python train.py --n_layer=11 --d_model=160 --n_head=5 --n_kv_head=5 --head_dim=64 --d_mlp=640 --vocab_size=2048 --activation="geglu" --norm="rmsnorm" --norm_place="pre" --norm_eps=1e-05 --positions="learned+rope" --rope_base=10000.0 --rope_fraction=1.0 --qk_norm=false --attn_scale=0.125 --bias="none" --tie_embeddings=true --parallel_block=false --init="uniform" --init_std_qkv=0.0149 --init_std_o=0.0 --init_std_up=0.0149 --init_std_down=0.0 --optimizer="muon_variant" --lr=0.00608 --lr_mult_o=1.5 --lr_mult_up=0.719 --beta1=0.9 --lr_head=0.00392 --grad_clip=0.5 --warmup_steps=200 --schedule="wsd" --decay_fraction=0.597 --decay_shape="sqrt" --final_lr_fraction=0.1 --batch_tokens=8192 --seq_len=512 --doc_mask=false --train_tokens=115500000 --steps=14100 --dataset="wikipedia_en"
MLP neurons of a small language model. Each row is named by its layer, matrix (gate and up: input weights) and neuron, and shows model dimensions 32-159. Each number is 50 + 12 x the weight over its row's rms, rounded and kept within 0 to 99. A neuron's up and down rows have the sign that makes its largest values positive.
After each neuron's rows, "fires after" lists the tokens most often just before its 100 highest values on Wikipedia text that the model never trained on.

L2.gate581:77 72 61 47 32 61 24 46 43 53 49 57 47 61 40 45 65 75 36 59 42 60 45 38 62 68 58 41 63 65 61 43 51 48 57 26 62 59 59 55 65 49 42 69 57 52 43 42 65 59 49 53 51 53 43 36 51 52 27 39 71 59 43 69 46 58 47 39 49 37 61 71 74 46 65 64 58 43 45 61 58 45 41 71 63 41 50 38 57 53 46 51 71 56 46 45 47 49 60 26 58 75 71 40 44 51 57 60 30 25 60 53 59 71 44 41 55 25 39 43 52 41 61 52 54 53 42 85
L2.up581:57 54 74 45 46 51 53 53 45 32 29 64 58 67 34 58 81 67 51 57 52 48 55 55 34 71 60 40 64 50 73 42 44 39 45 43 54 47 25 52 59 53 32 54 45 35 57 60 55 49 33 46 36 43 53 48 40 54 50 44 79 46 41 72 42 37 37 56 37 18 65 68 43 53 55 53 63 48 47 50 63 57 59 35 48 36 47 58 37 39 68 30 60 44 61 34 55 49 65 90 47 68 56 38 45 44 77 52 48 61 55 33 60 53 58 53 51 34 31 31 53 36 63 40 76 69 48 59
fires after: " M", " B", " O", "m", "om"

L2.gate492:41 43 56 35 51 54 63 41 42 59 52 56 46 59 45 46 47 47 59 29 73 46 68 35 51 53 39 51 63 52 57 64 59 45 29 40 58 63 41 55 30 44 44 46 48 50 40 39 62 41 54 54 44 32 72 32 55 66 57 40 53 42 53 61 45 61 26 53 40 40 52 60 61 45 70 53 53 37 59 54 45 46 46 51 34 55 52 54 33 44 53 63 55 32 74 50 24 37 26 57 61 58 44 43 62 48 60 36 45 85 75 53 54 65 47 64 59 39 64 43 67 45 30 60 52 28 49 46
L2.up492:42 50 56 43 46 65 51 43 50 54 63 50 55 60 53 48 50 52 64 45 46 30 57 30 43 31 63 44 53 50 46 57 47 49 61 49 58 44 60 60 50 51 41 37 47 44 52 53 58 34 63 69 58 54 43 48 69 53 36 45 55 62 44 54 42 71 40 57 56 50 41 33 43 41 57 29 53 61 47 52 54 75 63 44 28 14 39 37 40 45 51 18 63 36 58 60 62 28 51 52 32 88 72 49 37 70 68 50 51 56 43 49 58 47 58 39 43 58 36 22 39 53 30 43 28 48 34 66
fires after: " G", "G", " S", " st", "D", " g"

L2.gate535:43 53 65 64 58 35 56 38 58 57 67 52 53 46 46 45 37 63 56 49 51 47 55 45 78 43 37 40 63 53 38 66 40 75 33 54 62 41 70 46 45 29 46 44 61 63 61 63 55 54 51 61 62 45 39 64 65 48 39 46 51 36 59 66 45 62 49 44 60 43 35 54 68 40 45 33 49 42 55 45 25 46 23 50 56 58 42 37 57 50 60 36 60 47 43 61 40 62 41 38 30 45 62 71 48 45 39 50 53 40 23 53 63 71 52 65 62 67 61 48 50 73 35 45 50 44 63 53
L2.up535:61 16 60 58 52 69 54 48 66 53 34 70 54 53 57 75 67 59 49 52 64 67 57 52 59 28 58 36 85 38 35 46 54 70 54 63 59 59 59 49 54 59 52 35 36 42 70 56 45 40 35 53 52 48 28 69 63 51 69 41 51 30 38 34 53 32 58 62 54 41 40 64 47 66 42 32 40 50 61 46 57 48 42 46 34 62 48 40 56 67 52 40 48 50 55 54 51 48 68 36 52 43 50 35 49 52 54 34 49 45 63 41 63 52 64 40 60 68 56 39 36 47 63 51 42 48 71 35
fires after: " St", " st", " K", " T", " first"

L8.gate371:56 43 49 33 47 79 49 69 41 60 58 41 43 60 50 41 36 46 55 55 71 32 34 51 38 67 52 41 61 49 35 55 61 65 49 27 66 41 55 62 56 45 57 52 26 35 56 42 56 33 58 51 75 38 38 63 46 67 55 38 47 49 36 32 46 43 49 45 35 48 45 46 44 48 49 62 47 48 30 44 66 49 35 77 32 38 46 44 53 39 38 36 42 62 58 41 57 46 64 55 43 42 61 47 66 33 51 45 39 48 78 33 52 52 46 71 33 33 71 26 48 72 38 66 29 32 59 43
L8.up371:54 46 62 69 68 52 59 46 29 55 48 43 42 65 58 44 37 49 54 61 66 51 52 46 65 63 69 53 64 50 47 45 18 41 48 28 39 41 40 38 33 49 44 40 60 44 68 60 43 53 37 53 40 38 45 52 44 46 50 34 34 50 37 40 36 56 51 48 41 56 51 48 66 31 51 67 43 40 46 39 42 54 40 75 18 43 50 43 49 44 47 51 24 68 47 48 46 59 47 44 48 52 71 42 69 54 48 49 50 56 36 36 66 45 52 24 37 48 53 39 36 44 39 54 27 61 25 45
fires after: ".", "5", "2", "7", "0"

L5.gate354:52 45 44 37 50 51 36 54 57 60 46 37 58 45 43 55 56 66 63 45 44 30 19 53 64 31 41 36 52 52 64 68 54 32 38 42 67 59 49 45 65 36 61 52 42 61 35 26 55 54 37 44 54 59 46 67 27 64 22 69 61 52 54 47 55 53 63 48 54 35 26 62 37 47 29 68 27 49 37 59 41 50 38 42 51 61 65 38 41 30 56 43 64 49 53 47 54 65 65 62 43 44 74 50 31 39 63 69 43 54 48 45 61 44 62 43 54 53 50 39 41 74 56 48 31 53 72 54
L5.up354:19 36 61 60 29 30 56 55 50 51 52 53 37 59 44 55 51 38 64 53 69 53 34 37 35 66 52 44 52 69 68 43 46 62 55 25 72 63 43 69 49 44 58 48 50 63 28 58 52 41 67 62 48 63 44 51 50 28 54 58 66 13 65 56 33 59 68 66 31 54 63 54 39 55 60 45 61 49 63 58 51 44 32 44 56 54 38 67 57 38 48 58 49 59 51 33 43 75 40 59 50 55 54 52 44 55 63 54 44 58 55 39 52 32 65 44 40 56 48 44 33 70 57 54 40 45 36 76
fires after: " P", " B", "a", " C", " T", "u"

L2.gate343:62 77 31 47 61 47 49 50 47 44 40 56 43 65 75 66 37 67 55 51 45 41 24 61 26 22 54 68 34 64 64 69 50 77 49 38 54 31 60 35 40 36 50 53 51 51 63 60 45 42 46 36 42 26 49 63 55 55 46 44 34 69 66 36 52 44 54 43 52 39 35 56 53 60 58 47 51 70 55 57 37 50 43 45 52 44 39 31 40 55 50 58 57 44 52 55 49 61 40 53 50 47 54 51 69 58 53 51 46 40 72 44 48 48 33 34 57 50 57 14 51 51 48 59 58 59 45 28
L2.up343:49 37 27 46 58 33 48 63 36 67 52 62 47 49 46 38 54 67 42 70 46 52 41 63 38 26 66 57 49 58 59 53 50 73 48 51 58 48 56 29 53 43 49 63 45 52 56 84 62 62 52 36 41 47 44 49 58 60 46 69 34 59 57 49 68 59 70 42 44 44 42 39 41 50 52 43 70 48 28 53 59 39 58 48 55 56 44 53 52 54 31 49 57 66 59 44 59 56 43 47 58 48 76 54 56 27 51 70 44 36 68 38 43 45 19 59 56 35 25 30 51 50 48 64 34 33 54 46
fires after: "\n"

L5.gate458:50 59 29 51 41 47 24 49 57 35 44 54 44 28 43 37 68 41 55 51 61 56 18 49 51 46 56 47 48 71 44 29 69 33 49 51 49 38 68 46 15 38 66 62 45 29 38 49 52 50 34 39 39 34 34 61 55 48 60 63 64 53 53 22 41 55 43 65 75 54 53 58 49 43 30 61 74 34 51 37 57 63 37 22 34 60 49 56 44 58 55 57 43 48 54 54 57 60 48 48 59 47 60 56 60 49 56 58 31 63 57 42 45 51 48 53 42 46 84 52 54 53 59 52 44 27 42 49
L5.up458:53 27 68 49 68 43 61 41 29 66 51 61 52 49 67 66 37 54 25 54 35 60 47 67 57 56 54 41 50 44 56 65 48 38 49 48 49 57 36 73 51 49 57 41 44 59 58 55 31 54 49 49 46 56 47 42 57 60 44 28 45 52 38 66 40 61 62 23 47 56 56 46 74 45 72 53 54 38 55 61 42 66 58 52 48 59 55 70 39 72 58 54 63 47 47 46 64 48 40 64 49 49 76 45 50 53 37 12 59 53 40 54 47 41 55 40 48 54 73 42 31 63 61 50 40 51 63 55
fires after: " ", "2", " $", "4", "3", "0"

L3.gate370:49 46 37 47 44 58 57 46 69 53 47 65 63 49 35 46 53 48 53 43 47 56 55 62 43 35 53 65 32 67 56 57 47 48 57 52 69 72 66 58 51 66 57 69 58 45 29 48 17 54 70 43 52 35 52 63 41 49 39 49 49 46 77 35 63 45 81 49 26 60 38 62 46 40 58 40 63 66 28 57 39 40 52 38 55 60 58 39 54 58 50 41 54 53 61 33 61 46 43 50 59 45 71 52 63 28 60 18 65 42 51 34 73 40 46 29 61 51 43 48 68 48 43 39 37 50 29 71
L3.up370:55 42 54 65 49 53 44 23 48 52 45 56 50 48 54 51 37 39 71 58 81 62 48 48 55 30 61 53 69 48 54 60 57 46 26 43 43 65 51 50 41 53 77 70 44 40 76 50 47 54 53 68 53 59 49 36 45 43 40 34 35 49 62 39 38 35 48 36 48 46 35 75 52 49 53 52 49 70 47 31 44 48 48 32 59 46 58 46 62 73 51 62 59 82 48 50 53 49 47 57 54 53 67 46 65 48 86 50 37 57 61 37 66 42 32 40 55 46 56 48 36 49 41 47 42 68 49 63
fires after: " r", " St", " n", " wh", " R"

L3.gate301:70 39 29 29 61 50 61 51 60 37 68 57 38 49 49 53 45 53 56 61 60 53 51 54 61 45 54 69 60 30 26 53 48 75 36 53 33 35 53 65 59 40 70 48 58 73 38 44 45 41 40 50 42 38 50 70 70 51 41 74 37 44 36 32 44 36 66 44 50 38 42 44 78 57 56 57 49 42 34 57 39 79 48 38 63 82 42 33 55 58 42 61 46 62 57 51 64 37 50 49 36 51 56 47 72 54 68 62 37 59 29 68 66 65 51 42 30 49 55 44 58 37 45 65 47 41 42 51
L3.up301:45 34 65 58 75 57 43 56 50 51 58 44 51 67 51 50 34 61 51 55 50 40 38 29 33 41 42 37 56 59 49 61 46 64 33 62 43 39 63 51 69 54 40 51 42 44 59 52 51 70 58 90 58 58 55 24 56 63 45 61 54 35 47 47 54 35 43 75 44 60 35 33 65 52 47 44 53 66 53 23 39 64 33 46 41 43 62 72 38 81 64 49 59 57 56 47 32 47 52 55 57 47 53 36 31 44 51 47 42 52 66 47 65 50 42 44 43 41 62 36 49 27 53 44 43 58 53 43
fires after: " St", " K", "d", " k", " D", " st"

L3.gate581:63 52 81 37 52 58 64 49 61 28 21 53 58 40 48 54 44 39 64 44 22 50 57 49 45 53 66 52 52 30 37 42 61 58 47 62 57 46 57 51 45 43 55 77 33 65 43 47 52 48 37 35 41 58 50 65 41 39 61 55 55 54 27 54 46 61 60 51 47 42 61 63 84 53 67 53 35 47 42 51 50 40 42 36 54 64 36 49 47 25 48 48 61 58 55 46 62 40 49 50 40 48 32 58 32 56 33 67 77 74 40 48 87 41 51 35 53 56 26 31 61 60 65 33 57 48 55 65
L3.up581:55 38 74 42 39 39 38 36 50 38 39 38 51 24 31 59 47 73 53 41 47 51 47 33 47 41 46 42 60 46 33 31 67 69 44 46 51 34 56 38 44 50 54 64 51 47 40 26 41 47 47 45 30 53 41 55 39 56 54 49 35 72 48 53 45 47 61 57 45 55 39 38 47 54 61 30 31 74 38 59 48 56 45 63 65 58 41 23 48 13 36 57 92 59 29 52 55 35 49 52 56 38 62 56 56 32 43 46 56 52 61 54 76 61 60 48 45 30 50 50 54 63 75 48 49 57 55 40
fires after: "ourn", " H", "s", " ch", "it", " p"

L2.gate345:37 36 38 57 41 49 55 38 46 29 48 46 54 62 53 55 37 52 75 48 33 48 45 27 55 69 60 64 46 41 52 47 42 57 65 43 35 39 55 58 66 60 32 61 62 52 57 57 60 58 36 57 54 49 71 54 51 55 40 61 42 38 41 78 28 60 79 58 43 62 45 66 67 42 55 66 61 79 48 60 54 62 30 33 70 40 29 37 54 60 39 58 60 49 62 53 60 56 37 56 60 52 67 43 66 48 50 44 61 37 71 47 68 57 43 35 54 38 25 38 69 69 81 49 45 33 31 51
L2.up345:55 59 71 48 55 48 57 53 79 36 61 68 46 27 21 52 70 68 64 48 44 59 69 52 61 60 58 68 44 34 57 54 46 66 55 83 49 31 50 74 44 43 41 48 47 59 50 52 32 50 35 47 54 29 71 56 36 38 56 37 47 76 46 42 40 59 42 44 33 69 48 67 53 41 71 67 56 60 31 25 56 66 65 47 30 50 64 33 40 69 56 57 57 51 52 43 74 42 50 36 34 41 54 54 32 55 57 43 53 63 51 48 41 67 52 35 48 60 46 49 55 36 54 52 67 49 68 67
fires after: " O", " int", "om", "ab", "im", " I"

L3.gate144:45 28 26 53 65 50 66 39 40 35 51 53 66 61 61 47 32 63 52 61 59 38 43 63 60 56 57 63 50 40 71 51 43 70 61 59 54 47 78 57 47 57 39 59 65 51 57 60 52 58 38 40 49 36 68 65 59 68 58 29 31 45 35 38 75 37 43 52 30 51 48 49 51 61 71 47 33 49 51 43 48 62 19 57 66 49 44 30 56 42 55 64 50 65 78 58 46 40 49 49 54 44 46 65 56 64 59 40 47 55 51 39 56 34 46 47 54 58 38 25 47 56 46 68 68 60 53 71
L3.up144:44 26 23 66 66 54 57 53 49 65 33 51 53 53 61 48 38 59 42 61 61 40 27 53 41 48 49 58 57 43 44 68 29 75 74 59 62 44 48 39 39 27 41 49 64 62 49 65 59 49 42 49 37 64 55 65 64 55 60 67 42 73 43 36 70 63 61 29 56 51 60 35 36 61 46 53 46 45 45 49 48 34 35 24 62 45 42 26 50 46 50 75 49 53 63 62 59 54 48 61 59 41 45 34 61 53 41 67 37 52 47 31 39 49 43 65 44 51 42 26 68 59 62 63 29 58 39 42
fires after: "\n", ".", " B", " Ab", " add"

L2.gate177:40 29 58 42 60 42 43 35 54 31 68 46 61 62 35 49 56 64 42 30 59 64 48 39 50 42 80 44 42 63 56 76 68 54 65 51 61 54 50 59 73 58 60 40 58 40 51 43 40 36 62 70 42 60 53 55 35 50 52 43 67 54 57 53 38 57 68 72 32 58 65 42 34 46 46 40 24 61 24 56 62 70 40 62 54 49 65 44 38 65 51 51 51 44 54 46 49 40 55 56 43 50 48 38 46 49 46 43 56 63 70 31 59 40 31 56 57 42 39 56 49 65 52 22 20 56 60 63
L2.up177:47 44 52 35 48 48 49 58 52 42 65 37 39 52 59 49 39 39 30 34 54 63 41 55 46 47 45 41 62 60 58 56 63 51 63 64 55 60 73 50 32 82 44 23 71 48 45 56 63 15 47 41 58 46 71 41 44 64 61 31 42 59 53 52 59 48 53 35 58 47 58 26 47 67 39 52 51 62 46 43 35 75 33 62 85 51 61 41 54 44 52 67 42 55 58 41 53 36 54 69 43 53 44 41 62 44 30 29 62 64 73 33 66 66 43 63 66 43 43 59 36 47 56 39 41 37 62 49
fires after: "a", "l", " al", " Th", " La", " Sh"

L5.gate444:43 47 33 33 48 66 49 52 47 60 50 56 77 36 49 53 65 31 80 55 56 48 47 45 48 44 48 67 67 39 50 67 60 48 36 55 58 54 46 56 60 28 44 38 52 68 58 79 55 33 46 34 37 49 42 47 46 57 53 48 38 12 47 40 62 42 45 49 48 40 77 44 29 41 40 38 33 53 35 51 43 54 53 37 62 41 39 58 73 48 50 64 63 34 74 51 49 44 52 68 44 62 50 39 47 48 53 70 43 23 38 50 71 63 65 49 55 42 50 31 29 46 53 68 58 59 46 49
L5.up444:63 41 57 42 21 43 51 41 62 37 47 40 42 38 51 54 50 38 49 35 60 67 48 67 52 37 27 51 47 31 39 46 66 37 32 62 28 73 61 55 65 53 59 62 56 37 57 52 41 29 50 47 21 72 47 45 62 32 44 49 40 43 34 45 48 72 28 55 50 55 47 30 24 56 42 32 49 59 48 56 43 55 25 58 56 46 59 69 52 37 40 71 67 50 54 32 49 53 67 34 33 51 55 68 46 43 56 53 31 40 41 46 63 51 59 47 55 51 52 41 42 54 48 63 62 49 39 45
fires after: "am", " H", " M", " h", "ol", "m"

L2.gate141:61 27 50 34 57 63 53 32 55 53 51 34 67 49 59 31 33 35 47 54 62 78 51 53 56 49 38 38 38 65 59 38 26 56 43 45 62 53 63 58 54 30 68 68 53 40 49 43 59 48 57 54 60 46 43 72 33 37 62 43 50 57 58 55 42 77 63 53 41 42 44 56 48 47 41 57 56 51 38 55 56 38 48 60 54 39 41 60 23 23 52 46 44 33 42 33 54 61 53 43 58 40 48 28 36 40 71 33 46 46 50 57 31 59 38 52 60 63 50 41 44 61 40 34 55 30 52 41
L2.up141:68 40 51 38 50 30 44 65 50 43 58 46 50 68 60 69 41 64 59 49 61 41 55 41 50 66 52 34 43 29 55 45 60 29 53 37 49 68 48 37 47 66 42 39 39 77 33 70 44 48 35 47 47 49 65 78 66 37 40 53 61 62 51 29 52 71 53 49 53 44 57 59 39 62 49 48 54 64 72 47 45 33 46 51 51 52 38 70 50 40 56 66 40 25 59 58 48 53 15 63 54 69 43 37 47 45 66 40 47 66 61 49 33 47 50 48 71 45 47 61 54 52 89 54 42 72 57 44
fires after: " c", " F", "at", " f", "e"

L3.gate198:83 40 69 51 49 61 52 45 43 49 45 35 37 50 58 32 35 40 56 30 51 57 36 49 57 40 44 75 49 59 57 52 41 62 33 65 48 62 66 43 35 67 60 58 59 54 42 39 47 43 49 48 26 60 52 71 44 80 40 56 49 42 51 63 32 66 63 46 44 53 62 43 39 32 58 44 60 46 50 44 54 48 43 47 35 58 51 21 45 40 60 50 75 59 42 46 51 51 27 54 73 55 63 60 63 62 41 24 46 66 46 64 42 57 63 59 47 50 70 46 47 40 45 51 64 51 34 58
L3.up198:51 51 57 72 51 70 59 38 37 42 55 45 38 46 43 38 57 64 54 35 55 43 52 31 46 29 69 50 37 47 58 43 54 61 32 59 47 67 56 61 45 73 55 67 57 55 33 42 90 52 49 68 45 70 60 62 32 62 36 59 44 39 53 63 40 49 55 59 54 55 58 44 52 30 29 39 46 37 51 35 57 56 68 46 58 73 60 35 49 33 59 63 49 45 56 53 74 53 38 62 71 48 59 39 33 68 45 25 40 54 46 54 58 67 52 41 46 43 50 51 42 34 42 57 55 64 48 54
fires after: " C", " Ch", " c", " G", " T", "G"

L2.gate283:77 61 32 61 61 47 58 67 44 34 60 48 47 58 80 53 40 46 51 51 40 56 51 64 57 48 38 44 51 65 46 37 52 54 54 80 34 65 68 44 48 62 38 58 58 59 53 40 68 53 43 63 41 44 32 55 55 61 28 55 47 19 63 46 44 53 86 56 35 55 47 62 61 49 46 53 46 43 63 70 17 45 48 44 40 44 59 72 40 50 57 43 44 51 30 32 55 47 25 69 79 29 49 47 43 57 55 52 69 55 65 52 43 61 41 54 72 50 47 38 49 40 43 33 44 49 65 46
L2.up283:47 50 37 67 47 51 43 54 49 58 74 71 46 53 70 49 55 48 37 37 63 50 46 31 38 50 36 31 55 54 50 72 61 45 38 45 37 74 54 52 55 41 74 50 31 48 31 55 38 43 45 53 53 61 60 33 50 60 36 37 60 41 51 56 53 31 33 67 49 41 51 61 40 68 26 40 51 65 52 23 51 52 48 50 51 50 41 46 38 64 56 47 41 53 36 58 43 32 44 45 54 37 45 68 42 51 55 28 43 56 78 60 57 59 46 44 56 37 65 44 45 66 50 54 48 58 56 17
fires after: " L", " St", " n", " N", " Q", " s"

L5.gate79:45 51 59 41 59 50 45 69 45 50 59 58 51 52 44 56 58 56 48 68 47 63 40 49 44 38 45 52 53 49 62 53 53 67 63 55 64 52 36 45 45 57 48 65 44 51 47 46 60 56 37 76 48 68 30 55 68 45 39 48 37 59 36 31 34 69 65 37 55 28 42 74 60 50 47 57 25 50 43 33 35 61 37 47 51 58 46 48 72 30 57 34 42 30 57 37 55 60 53 75 49 53 71 35 62 40 48 45 47 63 52 54 52 54 46 48 45 71 38 55 52 50 20 48 57 54 49 47
L5.up79:38 36 75 54 45 34 70 62 50 65 59 30 46 54 41 33 39 54 47 53 45 56 53 62 53 41 48 45 43 51 33 29 42 38 59 46 62 37 38 49 34 71 75 71 44 41 44 37 68 42 69 53 50 60 61 36 56 44 44 70 47 59 69 44 51 48 77 66 36 62 49 55 53 54 51 45 51 50 63 62 40 48 46 62 40 63 59 43 76 38 39 50 58 42 55 50 51 40 43 52 60 24 59 53 57 63 10 47 48 45 52 50 50 42 52 67 54 38 63 20 34 57 31 39 34 45 37 57
fires after: "a", "le", " P", "al", "|", "o"

L3.gate289:41 48 27 63 48 57 57 28 44 65 36 57 62 61 31 36 49 56 39 61 41 33 54 58 42 69 46 37 52 47 45 31 45 48 52 31 48 65 52 42 55 67 30 71 46 49 50 47 33 64 64 39 58 63 62 54 50 56 41 45 36 62 42 54 74 43 62 44 35 40 23 49 65 32 71 65 25 53 36 60 37 54 22 28 57 63 45 54 57 46 59 63 31 44 67 53 27 52 50 65 63 48 40 64 33 54 60 45 52 52 28 32 39 54 43 52 35 54 67 43 34 53 49 46 44 43 36 45
L3.up289:35 70 41 45 36 52 57 54 49 61 72 33 46 32 43 65 58 56 48 53 36 55 53 55 41 43 44 40 61 41 53 41 33 46 63 36 58 61 32 48 81 42 36 65 69 37 35 44 52 61 59 54 40 54 41 54 50 42 29 49 50 58 60 60 52 46 45 20 54 36 45 55 47 67 59 51 57 52 37 69 46 53 34 42 48 50 63 45 47 41 52 53 35 45 62 66 41 58 55 32 56 59 69 28 35 68 62 45 71 68 62 59 52 73 50 70 42 56 27 49 39 48 56 68 57 42 22 50
fires after: "\n", " S", "er", " Phil", "k", "m"

L5.gate581:22 84 48 33 44 46 56 52 29 38 43 62 36 56 66 58 52 49 45 52 47 56 50 53 59 38 64 40 40 71 36 48 60 48 58 55 52 44 53 42 22 59 45 42 40 53 50 25 24 63 46 47 65 49 29 51 33 54 40 36 40 65 31 57 64 55 46 55 48 46 55 65 70 69 64 55 53 54 32 75 45 47 35 76 50 41 59 39 70 51 42 47 32 60 39 56 49 40 39 71 63 64 30 45 38 54 80 42 52 42 32 56 62 53 73 40 40 48 38 60 53 42 60 26 50 59 47 38
L5.up581:37 63 66 47 63 53 75 59 49 54 52 57 41 27 37 64 40 47 42 54 47 40 57 42 63 71 54 40 49 29 45 47 47 42 61 61 54 43 68 52 50 55 34 54 68 53 45 71 53 45 46 86 51 59 55 53 25 34 41 46 47 41 58 78 39 53 44 46 58 42 48 36 60 54 49 60 29 60 52 65 62 35 62 45 41 55 45 46 66 36 52 46 38 63 77 68 43 59 56 55 47 53 60 37 46 51 45 53 31 51 50 48 58 70 51 62 33 20 63 33 43 55 47 56 56 44 31 60
fires after: "\n"

L3.gate405:76 34 45 53 50 44 53 51 34 45 31 63 57 69 55 60 44 66 74 24 56 38 49 56 40 18 54 49 49 33 54 52 63 66 52 46 64 51 52 36 30 44 67 59 33 51 61 70 62 58 31 45 37 46 43 52 55 47 53 48 21 49 36 49 60 45 60 38 30 32 51 56 40 64 63 42 37 62 37 63 40 28 35 37 72 55 53 42 62 48 41 64 50 36 41 58 31 62 36 63 56 76 56 40 46 57 38 65 44 41 66 34 58 50 40 49 62 44 42 49 52 52 43 56 55 55 40 41
L3.up405:36 52 44 37 67 46 82 49 49 46 48 74 47 54 70 54 43 59 35 81 62 46 32 73 41 46 62 57 60 62 56 56 44 46 53 55 35 48 74 39 36 44 45 54 51 48 51 68 59 63 52 55 45 35 46 55 59 69 48 45 47 55 49 39 59 69 51 41 46 41 52 57 64 44 50 50 59 66 38 43 59 55 62 59 49 39 49 38 58 42 38 55 63 62 60 50 62 78 39 54 56 61 72 48 51 39 53 45 44 21 70 36 51 44 26 20 36 47 38 44 51 55 35 46 66 49 35 38
fires after: "\n"

L3.gate482:56 38 61 58 39 44 63 49 57 45 39 55 44 52 54 63 34 69 53 71 55 33 48 34 47 54 38 52 67 55 54 36 32 56 42 57 54 38 60 92 66 31 47 45 49 67 37 54 46 33 46 56 77 43 46 62 55 49 45 50 57 60 61 45 60 35 55 68 56 41 31 57 59 53 52 47 46 72 47 54 23 41 18 64 44 71 62 71 36 63 52 37 53 59 51 44 53 41 51 49 53 63 55 61 63 37 47 54 53 54 38 68 48 37 44 32 42 27 48 52 37 46 21 25 54 64 43 34
L3.up482:62 30 54 41 41 43 46 56 45 74 52 32 47 30 56 42 51 57 46 61 47 68 59 54 52 60 61 44 49 26 30 51 55 67 71 72 43 28 39 65 40 41 49 48 56 57 54 50 44 51 60 53 69 52 56 51 33 74 65 45 62 20 45 47 58 34 49 60 63 50 31 43 31 63 52 50 68 49 67 34 44 45 61 40 34 56 73 52 27 43 33 41 62 30 43 63 32 58 42 49 58 46 51 53 50 69 49 44 45 53 35 37 45 33 44 32 30 50 48 53 57 52 46 73 24 60 33 47
fires after: " st", " K", "st", " g", "and"

L3.gate622:38 58 36 67 45 38 55 48 31 59 47 31 54 50 29 41 61 42 60 53 53 64 69 49 59 60 45 43 53 38 64 41 63 51 64 43 75 54 31 48 69 40 63 27 35 38 51 42 38 75 54 41 50 51 58 32 61 48 49 43 63 56 48 58 64 49 54 41 43 41 55 42 24 49 41 62 69 30 40 51 57 40 39 67 63 53 46 36 36 36 50 61 46 29 55 54 57 50 41 47 48 40 34 29 26 67 76 30 33 45 48 67 67 53 62 44 47 43 41 33 48 56 56 43 74 39 56 57
L3.up622:65 30 50 43 36 42 65 33 53 34 48 28 32 53 53 50 63 52 73 49 33 58 40 48 41 60 54 60 63 41 40 44 38 36 53 45 48 68 68 54 39 45 57 52 48 38 50 46 39 45 50 43 39 36 56 56 50 55 57 90 73 31 29 63 45 37 59 41 59 53 52 24 31 59 50 57 59 40 47 43 59 38 47 57 33 79 60 39 53 40 48 64 47 50 68 47 58 36 39 55 48 46 46 53 53 68 38 23 41 60 54 65 30 51 54 53 44 51 32 40 56 62 76 51 35 54 36 61
fires after: " B", " c", "at", "c", "it", "i"

L2.gate129:55 64 62 44 48 51 55 60 48 46 36 43 56 34 39 71 57 54 58 34 52 48 46 64 67 36 66 46 46 45 48 26 51 57 50 56 51 62 53 58 41 63 74 41 61 43 49 41 58 42 44 45 44 70 30 51 43 40 40 61 21 34 35 30 56 61 51 19 38 71 56 45 60 67 62 52 40 30 27 77 49 69 76 70 63 45 30 52 52 49 57 49 42 57 50 37 61 65 49 33 53 59 36 74 51 64 59 42 58 57 47 58 76 60 42 48 46 32 50 53 58 37 73 53 28 62 51 61
L2.up129:53 81 58 43 39 60 60 57 47 44 35 54 64 44 46 58 52 41 44 41 44 31 74 56 89 41 64 22 55 59 54 33 44 58 58 70 38 55 41 46 40 57 59 41 70 39 58 27 52 16 60 45 50 47 50 54 53 40 62 33 41 55 49 57 56 46 48 52 46 59 56 58 42 41 61 27 39 56 41 75 62 64 53 60 80 27 38 43 46 54 39 75 25 56 66 53 34 77 54 45 62 45 50 47 58 51 60 56 58 68 52 61 61 40 47 51 40 35 34 51 39 48 57 58 37 66 44 55
fires after: " =", " ex", " in", " comp", ")", "\n"

L3.gate73:45 42 57 59 46 60 42 57 48 81 62 69 60 63 82 48 38 40 46 27 92 40 62 60 37 52 27 44 51 49 44 62 57 41 52 39 67 24 75 41 54 35 39 51 46 73 66 51 61 63 39 55 59 40 59 43 35 48 36 53 55 45 51 80 55 51 48 49 56 60 32 62 61 54 74 41 50 43 53 38 62 49 48 36 52 38 50 62 61 64 53 48 39 50 60 40 53 45 42 44 47 51 44 50 44 33 41 36 54 49 61 66 33 71 32 48 50 42 55 51 43 50 52 50 48 34 54 43
L3.up73:36 33 44 48 52 59 61 46 51 53 43 79 33 78 53 54 37 32 44 57 59 41 38 49 33 45 58 51 44 40 18 70 43 55 65 56 30 28 36 32 64 53 57 60 56 69 60 59 46 52 42 67 70 52 52 49 50 50 64 26 59 38 41 47 51 54 68 38 46 51 30 38 66 58 41 44 39 49 47 37 60 68 43 52 37 36 46 43 43 56 52 23 52 60 47 58 36 55 54 45 55 49 51 53 55 59 39 52 46 42 72 55 43 65 58 43 48 54 40 23 53 43 30 47 62 68 41 37
fires after: "0", "2", "9", "4", "7", "3"